Weights of a small GPT-style language model, trained from scratch on English Wikipedia: MLP 768 GELU, 4831 steps.
MLP neurons of a small language model. Each row is named by its layer, matrix (up: input weights) and neuron, and shows model dimensions 0-191. Each number is 128 + 32 x the weight over its row's rms, rounded and kept within 0 to 255. Numbers have three digits each.
Before each neuron's rows, "fires on" lists the tokens most often at its 100 highest values on Wikipedia text that the model never trained on.

fires on: " career", "areer", " Har", " football", " /", "ing"
L2.up585:145109167118074106145119167083073141171098108112172173103133214096142128189113136102087126136158087173133133132098117122170080093124084102112162086119147129188120093114114114120069150090104135118106135147111110137170140160161182119171161140122160113067110158097096077141136158162156170161188127206151121144137130146107146150120175105117121065152102131077149148148173156136182120153166107115100123096115172117105055158064133149096090137112164087149163131163122039076138107073096106177109145178135173117143128105132164108082108146129165171137106164113108084146071120123141105054

fires on: "at", "e", "ra", "n", "ro", "ater"
L7.up283:159140126124125143119156138144165116137122120153134180045107185109160049196135084124130096169128152131092188118113144169110183154105091149162149153162143147073135131182126112158106093094121145169136094109161107149145114145094131139106100055177088160128172144104093097133139067114165147117126140151079106116107045127130096096102132132136149142147066152209121173192127171157151137174129103106061150163133152106090124078171188098134082121160158125174088169135077145129114140122113105116059072160128075128145134097143113131152149144139159133071095124078077108120159133108168120063

fires on: "ec", " l", "eth", "ength", " family", " desc"
L4.up434:135098156102161141151150188122120189091135107117079134101114146146173166098161139122180108156183115102109169126169090109118106150179119133160096178151155170113112109103049172117111136126179119164085130132141089070170115082109182120109106115114155164114169130141096084113106113112157108092127065150149140213098141146130092061134107078122100140155111204120095143108119164143180125143124093116118114141172116060116117143198142118077075102092093171089148154042130133128096132059103118188092139158191130131097164104189146137150096128148164109144132135140107130150148132104132046143

fires on: "ig", " over", " differ", " down", " F"
L6.up659:125148142138134131135090169121071162102113124125109126162100164093087148171137203157055163156174141052141139164123093125166154148157093165133162103127121102105107139166159158137116063154109152057122162073186170162155133110156128094058163111129162167126119174100114131060148107126100111127116081104168162144139104113164074079192049100110095130089206135184170114109110125074150126097103109107169128082141091183134117121108106130130145135129129101106195117171102094145048154076124111138171138122135124113116121120128123123132102143144146111204179149130173093105084175106127155120

fires on: " m", " of", " met"
L4.up767:103150161124131156101169170097173080147092141112155064137158091148171155161128122132129100188132100197133140130147182050159116137145130115139174154116143123158130090144097100151119090082166119097150088088168116115090152121099118144185091110094075064067075113104171105162133169153129119146092115089090171099125120110096078131159080150072101112157121173157096131133171104122076154149120163146153121134120150123144137151121171145097146108117159110148143167117143232103158195046135111114137179116083105112068067069126122137171101101106166157194169109131129118129137127169133153079

fires on: " C", "v", " G", "an", " D", " S"
L6.up562:106163186134077151120166151167150089136080111145109150137172116152146133141043136149106114141094141166112046139114063186107141133087122196192141119098132156143104122150140158108117157151114112124129124149153148137136125084129168109166102145123095077117194010128137112120127138113114110188108085142154113089142122108123149130134100125093109153162133159083130089190127172131067152166100101117129136175070114158170145148054074176127132154205106099176088087122150165136099155097144103168172084128152174112100081132103159104139157164148144161151126091127167109102093138069141155076

fires on: "y", "e", "k", " c", "re", "ic"
L5.up315:178089096108106091112135127190188211081075115143082140152101115182142084103150117135101118051202163060137131093150092111183099159091110128096144166105126104118114145189125114105115168115135117103163129115095116108114105124101111072156151152106167122126086128122157085160188164140124083065088134133166152057165162125176143127148092074142116192174155102160169099147150155094162091104174168071147119099126116157145133160140123154149129157081111101098113113108113147121150176126157131164117153155121153060111133170150124133163152159093092085100129077120115102092176165148152184179

fires on: " |", " t", " car", " Championship", ")", " until"
L4.up450:133084146151105131111086144114166123157100187125132076132169124124173102124136087080090172143137125129201100084118131121116103119105117168125192139125122118111124077110158125178154111091179150127118109103099121137081120183117143107077124126180110081124098136140145159151064148145133177084122169127145143122159178124121091081150167135166148106180165158142198133000131106146125114129120147160118121169100071134139186149140085158094117096105106110162136086112103100105104116122151104183131175146141129211145189085206103146113084083116062124156110120133150092121169093146131147076

fires on: "n", "il", "ad", "s", "ay"
L5.up518:162090142104096076062147115112158041214091181124108058128133137077148147092182130066128129084131169092172222141118130125169096120104080173132152151110167134143138189162147095150194139137126125134150136016123140157117192154049147136106137140164109128090102134133159155145154092143134147124080164110119130184106130150115126103153186098141108178127116130074132143126201085111103054130094132132176104164089123164106141107111113116096129129122109126147141108133133058143112166154127082129123137091132196150119109126095106108100173128123110133121121104123130122180157161147122138115

fires on: ".", " us", "h", "iven", " im", "m"
L11.up383:100134116118157140144163144104113110119147173108181118121162167097106125172168167098171057118147123128158121112130110132090140166158134197093173090139123162077066149188099092118086128140161111114121112114179063135134134159142103079168118113149106154106158191182139101118106155112171105092105123071113115111089118130136125154151138122163154162157070149150105168088081111110179174129144120116042128127164164118124173191127070083158125118100070121158122190121132074124137181120126195156078113066142175187099163118143158162145112132049093116128118113137114120209089147104087139125

fires on: " Mar", " mar", "ar"
L6.up297:131185124184154127197142127129109111153111171159043166134202139078111115132099155146131102182175186124143091069171148085127110138166124098111150165078145108151087125097059128109123102100133105108110085157072108139114196121075129124196128153082122099129109135095132089123132143126155122103077087096124110112090170133132096118109152163096094163148072104138165122099176133124135115165126122116141171148175099145183126196137139143117194096147089120119117132042125057132128154115150090142159108165176112132133135147108093106136148134150098130139159135185096137189138100117085066041

fires on: "our", "ru", "oss", "ree", "forman", "ort"
L5.up333:128101082104125137167151123137166137118121125114164108140168129124187109120100152211088207152112154153130112123121176082082148164124131114105178115106132112169156117127078101095095183107167095088089154108134147176117142153089149148162079165066087130160116093151104141040157072138099110141132115130107137095146110181144113146140129133120094092143113175194089151145116117185074094157106148100138109136081080146168074112151097140113121092121142199112124106172130092117160151123170057106199131127116074119135133150096115157105124187219079141175107091106100122175080158106133109172

fires on: "ar", "al", "il", "ister", "ist", "ip"
L11.up316:145126138150142147196159130068089179103089201147081105120129103078061148153126097139129132142153141189196083134165124122128119124171145095153133195108177112083192130084120084140104104144166092119117134111087152109167165119106141132123133123107129097135172162112132135125136173117117099181054095103086116169121156187129126120129130079086132151132128114054183097094154126156127138175157151107178110112126141079144124150075122152109076133146152095085181147099169142180174111128195110147111161140154133103128115110126218159121154113147070105073121111064084142118118114151075183083

fires on: "im", "if", "ace", "ig", "om", "ip"
L8.up705:117091147121170096107102110101130095043065141067103051120155148127155074097119090122080154170129117191186147170112133151124158194159082142121127110138132113201088170170120088144167141093132060126105118106165108139108155176103141166075110173069091126155097127200183153108062096125164097110130113147125100077125165066131140162178098149111181110096131153166114087060173111144141180087135102138149128075102148157114067151170135145171122135128087131134132155151174135134118102135150152151124170135152135155111142136147132102139137145179081147118097133113140171158161170076143143146

fires on: " |", "\"", ")", "\n "
L2.up90:133118123118181150095090112130201084118117113098151077130084119143167139148153165104060188144190111140148088099124154179111149134109123139115176077198076064124198062186153191128116082093154146114173110126115138164091106157112166110107100131153108110112074160116113114098170106098146131119082128177141138130136128137081139091142133132173175164146168190104145115104111139130116136092136058143154072166190089103132141115072168071143155099097151113182147190104115133084117105142127183116115098151129114155097109183118113160087145121108152154154139179144090090075121122175088115088

fires on: "n", "v", "en", "un", "er"
L9.up496:115075145107099108101141115108044119108117158073158139062122137153124110057083183099109132220130126113157108193182167156145159138092098147183204158090193089185174107106103122119136146133108096130136093118162093129098176095118130077117134133142126087111149134102188178118123121162103165093097126103129088137110137142152111090172168148110118135111137103170153123107071120116107114162152149075128186129158111120111152121098126108152102169088171097107106140162086096171071125168097085098115147115101138152152111182051136148166147138128092140096176161144068162154122165141085180172

fires on: " of", " film", " go", " /", " m", " career"
L5.up590:136133099132122149122086106134135125188126157168158189148131118216172169147131111179179132179131130111106155124125155065143118080087146097175119122097138140156128042140118135103139131121143077087117092111119115101100107135109080134159135129117119112164102138165081086120161095136121093180074134160120126073085104132094105131100133108169086095199143152104108114176193160135120114128112075087122148114049162138173161144146171154160176075063164136122156143146080133126146123098109091116098205134132145101051146092100136133095138082110127120145198118076120132139181155221119099114

fires on: "ar", "an", "arn", "igh"
L7.up341:143175134142090137092099105145127198146092141159139103128146218140159150081157136110140157188183159145086156152137142154143138123171079132119125121127170166101118150157119153164146096127111094089086119121102135159121112132097138134133106148116124154170115053127143112049142135100133101152111117081124085123129195154121111074130048171090113135080124087178114130089114119147137178096122084135100156073205162171146133168115113147116113103134137149139117158084059058113071197173056149105143209117172125140114087137090119139140164168063133125156109146148087130120113163142116073085

fires on: " and", " on", "ip", "og", "'", " an"
L2.up63:177100165134107137154163137158165079137140098103147123175137159099094122123133092168197139127139124126101129133137181175105202137087086030141106111163123158080139147214100140118154142133161183092123149104098139168073108089090125133166133130091140151094165089154115139135140104141172131172120153065161150085134120164085117108115165113140107087052135122145163125148139125078125138156149143083109080122146121188116100124058154147138076148141114133131168156128159125121163200146139139140142129097093107107135065088111105110118149128197154065158226073098184115145093174161119107126

fires on: "our", " pro", "'s", "ian", "’", "forman"
L4.up658:106073137103187109214163168101137102151110175164124110126155142138106141109097108097162162172108198125081111123157178042154129111110094134158184114103078116128142089156117144125135163076139064187146116095146134158086111113161100146141164129115145118101147096180122129085144063151139121134099109087175156153114122135127122175108129171107077160135174126135081083106106141137112149145121065119136148128144091128128129131160029115141134138126213178109198117119116107150121129074194114124156175173122097141142135086071052169097112125117160098089169093109102124123145173135153106179

fires on: " c", " C", "ec"
L13.up346:136106110141100159058124146163128148117106083163134139123135131162157135146121140124164130135106165092157120067175096168123101125131139147121097157100122129126167127113113150062080144125093109162105110161102102120114103032092127094124107112114159079145162106161126080119137140148154103113069136139116127132161149165163141136084083090171120166136191157122115037154155179109145169142079097124197120150166112128124165227123073098114155079125206110136106128117091166112152171059166168090096165133182165135098139074168119131090141163115146061176120055084171151124086104125125107128

fires on: "ar", "S", "ec", "el", "N"
L8.up254:163148144186161135119152112093127189128177187148119155146150132089151159176160121104195097179164125091106166104133079179136126140142185120139131177161199154128094181096038092137138123125153101116141112129085103141133135128088080090171046120141126087119150126106120094130132148101114102148121129094119109132127139110173101097141175097105109109062144116128192199131127149100120143128089132156189115142122104104153079149145081138067201089132113151092158134130147069138034098153133145084129148138165179132187096107110091113112129129161102150131071083150104106121127151168091095067

fires on: " im", "im", "e", "h", " re", " l"
L8.up433:110153095083165123169129194098096168092140161135154169136163129122113170201157178070117172134109125150162162144152122114109138164141098104117110080129125118074083183136120139064126164116153115120149163099160100129086145126170143095138182139104135114141104087117108127086075107097147089072131044132071123109147129177108097077093159058164111133125105144105116111136177135109149102134098125070150116075186092130136186166148077090203110119121095135106118141133115142202163112097136204167114160157104177135101132144109126115155116109137055118124106131115170114215125147180083122160

fires on: "n", "er", "at", "s", "h", " D"
L11.up426:139097061138165106113131088061093146131133157136108113138152146100147115098149128108123067174122133116197160158129134154152149101126121169140167170116098125169212186163111115142147141134140087140103108094161105192171157161140140160137106117145072154150128135089164088088139101160124162125144089116099122095108093141110109093100101066115113083162087154158139159168135082160130128167110097112153123137158144084142134102183143143166142159142176133207146104166135081151114139168114074067100154156126035167113033143066148088094106098133160152091134150126042141107108118062107111154

fires on: " and", " str", " or", " For", " am"
L7.up279:116130149169119149150099141162088159107176167093158103079183147137119142156157130084119153070122152153168140114137023116139149116108118153051141101155174178133072158149168142095148117137177190098157173141113126088133160145111191122109138165146129136119069169121100114166116164118120142133124128103078131157146172118128108084060076131113123089112170177126088122190124146084091117147025131121141142133138110127138161102124141169167112091140099123153164125116180145149133107107108146171107102136052123110059133159161094165133050170116108099055150143120173116080100158105113143175

fires on: "ree", "ired", " and", " on", "On", "istory"
L2.up174:093102148166158107138107142143133082118203162107149116120070154101155168135155080130123130091146144126127090087170135060145163148160169105066131148100172124131073136097120144121183104162164140146097144118130050134093100142108141115139075196113118142124164111142137148092156166083163146182152105098103163118177077151114110094119165116136049097142162123107157116113131088136150053129104104152142074163175128141182058152161081129155134064087104131111105147095075103094106156172167103128150094162134123059129166124086129128085142123140198148135186100117171119166173170165133137184

fires on: " and", "m", " ex", " D", " J"
L8.up534:117090108144095112064129155171185114158162112147079111134114126151116156166105138181138129135083092137117145116100135133111106091198119145145118099172124116126133121147083142109090070114189133114119122139115107130102197181132130123151124091146105120071115132053169103081172144120147092201143142148124096032177148139144089088108151088147171109116062148163132127186112107161078145147165112140117101109068066106140204127136162129120157122084170135141120135193114159167068084126146130171145146106184085137173119121109164102121144178184119071141121099096143140097143158223127104144

fires on: "ay", " on", "day"
L2.up276:122140193151126097161109153103171065125106157108136107148123148089154112153117063176130099149103164108122197048156160149100117152158119150095119096157166107152160170163070174112190137207128148103086063015149048119103137103141157161084123099124108147117144130149061186089176108131174119131147154128145147147139068167099094134136160106173102118105171117125107119107130116108166119075120096165122125157146088146132109118120118136152160140147108150152136075073116094115130156164153097158153129101089144097118139110095093074078138131118165191129133134105165119177176182171118164110